{"tie_word_embeddings": false, "init_std_up": 0.0506, "lr_mult_down": 3.0, "schedule": "wsd", "z_loss": 0.0001, "train_tokens": 109500000}
MLP neurons of a small language model. Each row is named by its layer, matrix (gate and up: input weights) and neuron, and shows model dimensions 0-159. Each number is 128 + 24 x the weight over its row's rms, rounded and kept within 0 to 255. Numbers have three digits each. A neuron's up and down rows have the sign that makes its largest values positive.
Before each neuron's rows, "fires on" lists the tokens most often at its 100 highest values on Wikipedia text that the model never trained on. A number after a token or word is its count.

fires on: " in" 36, "In" 21, "\n" 20, " on" 11, " same" 7
L5.gate434:120136122074132152169106110136077153133103162123081147141098104114106150151113112114185168127160147149160155165103168136159108109155087122143127132129094132143116144135116103149128135168117105124125127115120117149097158120128189143116115131133150140172110132126083130133128152159148134131142084108090129125146098159148088159095129123133123143149115131070130152141114130157181153119126142099130172121142131088101144115082117132103120087128147138170108081111144127137157152155112135
L5.up434:135098103138131158106144132166112089123128112125108077122145137148113150128143125121184148108113113131124139144147111119121137151149106152153119118147151134147132111128150104173133118145131118112116118180148170112146195140118121157124085148131179101139120151133074133135146165165171155114120114149116082150094099142095123125089161118138098138134127142129116140154131092147175144113101133137113128111118141155113143118071108121130093124176123120163145139136128109188157065121092172

fires on: "'" 22, "i" 21, "'s" 8, "ant" 6, "ic" 5, "is" 4
L5.gate25:101150115116153110137091108102070167151102149088147103112125101139137163123106076123125141118114153151149139160171170106158108134153094111155098132118150131093154132142107120153158115132162097117148155156113133116116164104152146141152139132082093106133115142136079115129143119143104174104126135112153106115175117104118153151079162179155113135128123140136122139142137100118157141121141126131110180155156104134181151124124121141090097156101148098107129146129123065131090140121125135
L5.up25:133166164130130133161111123078098147118113135120171120162096125139137168120149146151097146136163164107096120124108100136167092105112134139151102147114073130140090153115140116136084119181087132109109130125134134130109146086135117175111151099133173138113115157123102052115140145086084099075127132140125138126135106147100148110134166140109136131113136136086137099157154147109136109168117110137131122149118180136118089138133187129099134131162127180122139133120132148139117136126114135

fires on: "\n" 98
L5.gate292:093159088127096119122142094119127126121149148117140085107132200142123102154155154111111156118134123105153101118152129104156138100122098109084139125085107148095161123156108127168115117130117079118130112139136119108140086098103159131128111147160109125175122136142089133141193103154067134094127124135099088135119078149116120118120123134078140067118170119108115132140130123119138133137092100134143141117127133152113138093103116106138122116157118102129154111096145166116120134195131135
L5.up292:109152115116142106132136160137093146148200141118178107123118150110116098104145116135124127177096145130137160139115119114113092141139136125146132130137143116146141130104126103144141091172153190104135087136132126138124142155133107089110104150052107096118136177141148099157113180119160109132062176160127152087129130077152130113109116087132107144101128113131114155132131161123124131129117111141129155152125105135130138141109094117111096149111144078123148121109106094106135151147169141

fires on: "\n" 86, ")\n" 5
L5.gate213:140143105106137096100134166129138150128147166117136165118066129123099133126152130058119074126130113150110100134172134119141120158143085143120116120126164122077134149148128087152125132127101100155114108118083179119145123172117130146136083101133166169146118111081141139159096143134151147131111107120150158123113122113144137098141114094136158095118160116141163162122142162090140129109166152111172142141170114103145128100110156126145098081111153110112131143135153125105113135116170121
L5.up213:114099125147131112112156161159124128127143135112137145144128170120096127128118119136091152149165132151137105126161144095140126114144155116133108120091159153158172144137163121170120103119084124103069128108157149116113105119097144119134126132128150045139137113108117124133119107150126116133114106147158125097138096155169119124151129102169165139127124196125122088138116135093146052127151087144117121135112128111100136109118149112121062096147164122123135088134140153158108134139142179

fires on: " a" 62, " A" 22
L5.gate215:116158113129180145108156149124081114106101122164151118113065131089107121177139139163117110111139124118131130109098166126135091142164105122134095124134141098094137138118137100135096163166172140152134141137161127142150081094135127167125137138151124176166178131123151162158122128136093106127120150163121132122109118145145113154119098130143120129151163133139150112058138166129158154102090135154145113143137103116152092148133160150115166103165110189145128137109162133115130135109131135
L5.up215:102147176149130131115123140082088114111120115122149107120077121094118124100136178134141099100150116109129142136079113125116078118161102104123134088138085090132132113137147143160107087162146138129063087123113142131171098091080085110120125147141120138128131155109094143125098114120094122098123141131097172134133145148167114144134142128129102105127111153108135137109124145120125121131060091111105107102131125119091143157097144133141184089158103152144126103121128159107125138127141171

fires on: " to" 25, "'s" 15, "'" 10, " as" 9, " under" 4, " by" 4
L5.gate431:149156140146106084133146155145092142098126143116140103176111147125137099078102119100120109175155131120117175142156148131162164150148098170093154163112106122159150064116139098121100129140141095110124164144119140156110103129129147108119140081108167106131148135100138129139148090125128114135086124094138132124103103095136165139131110109130164161169121126139144131137090140120138096092151138148105173153148122159152143108118110141150099151161092134127126162162098140149114141091154174
L5.up431:085107145161099132119123133145141154103107180144129108129099135102180151110124164120144138144125129110106105147099133087152119119183155144200143096080088162111144139131111102193129097116089129135137157142111130123141143117116144193128130127149087120125162101141111164131145110160078155149104150134124100181114117126095125118121138103123144117151111147177129148094137148158109132113116150122144139147103151132116141129146132111116120121117090160078119159128155144138108170121137114

fires on: " by" 23, " as" 17, "iv" 6, "200" 6, " information" 5, "it" 5
L5.gate287:149110131105140136127070118101086132147167112078154133125101131198106130112173136149172115094152150122135175054124125093135115143124118112139158127140157137138145093136100113156146132115088095088155120153136116122147095115167116154157100147144129106115137098122169131085142149134145116161147158099158113123140127151079100118111142136091164143126134125136143129123143124128129112144091128119101156138132121128120152103102125135157155105137127151118159139110162185161077159124108137
L5.up287:125118117117137181129143160154139137115125101101092106150173176102143162112156136179112105144152153145166095127103123099076101122147161131119112100115174150141116116124109141113133129121125116134131150140130182110156150122123139145114115102135171136140119161147127141142148152114161130090108106103171106148110128149095109109091143131134172140122129083093077086085101146198105109121139139110104152139099173107143148095117144160134136146141104148095126120122150161112097103126122111

fires on: " a" 42, " one" 6, " have" 6, " he" 6, "son" 5, "sh" 4
L5.gate258:163119129165132150148112127137126137131134079125151116143124131139135132135150179133100138137097133150161151166105195127141159149109089106127140100155096148134119125098109099143130082173126113132168112148156150140137092137101142167123148126117121162133136127159151154125104146128112120150119143125162121151145079119101089197127167155149138123183106132125155120110135185101100132136105112128156130087089178158127146089120099109103132138151112137102159134108142131131126192146137138
L5.up258:147140163129077134110097117119161152111152132137107112132129109076170109083103124124130108144102106104118100155130145095130101106167126142131157134113101113119141152095125161155130141133129094147153146181143131137134116125111117165147125171149125123117105188085134148135096131066102107147121132151123118089132117133131152119149118099116178112126140106130114132131082131093126127158117134055113147163142097126125148143138130115123132114098090113084161112104136152125182159083134176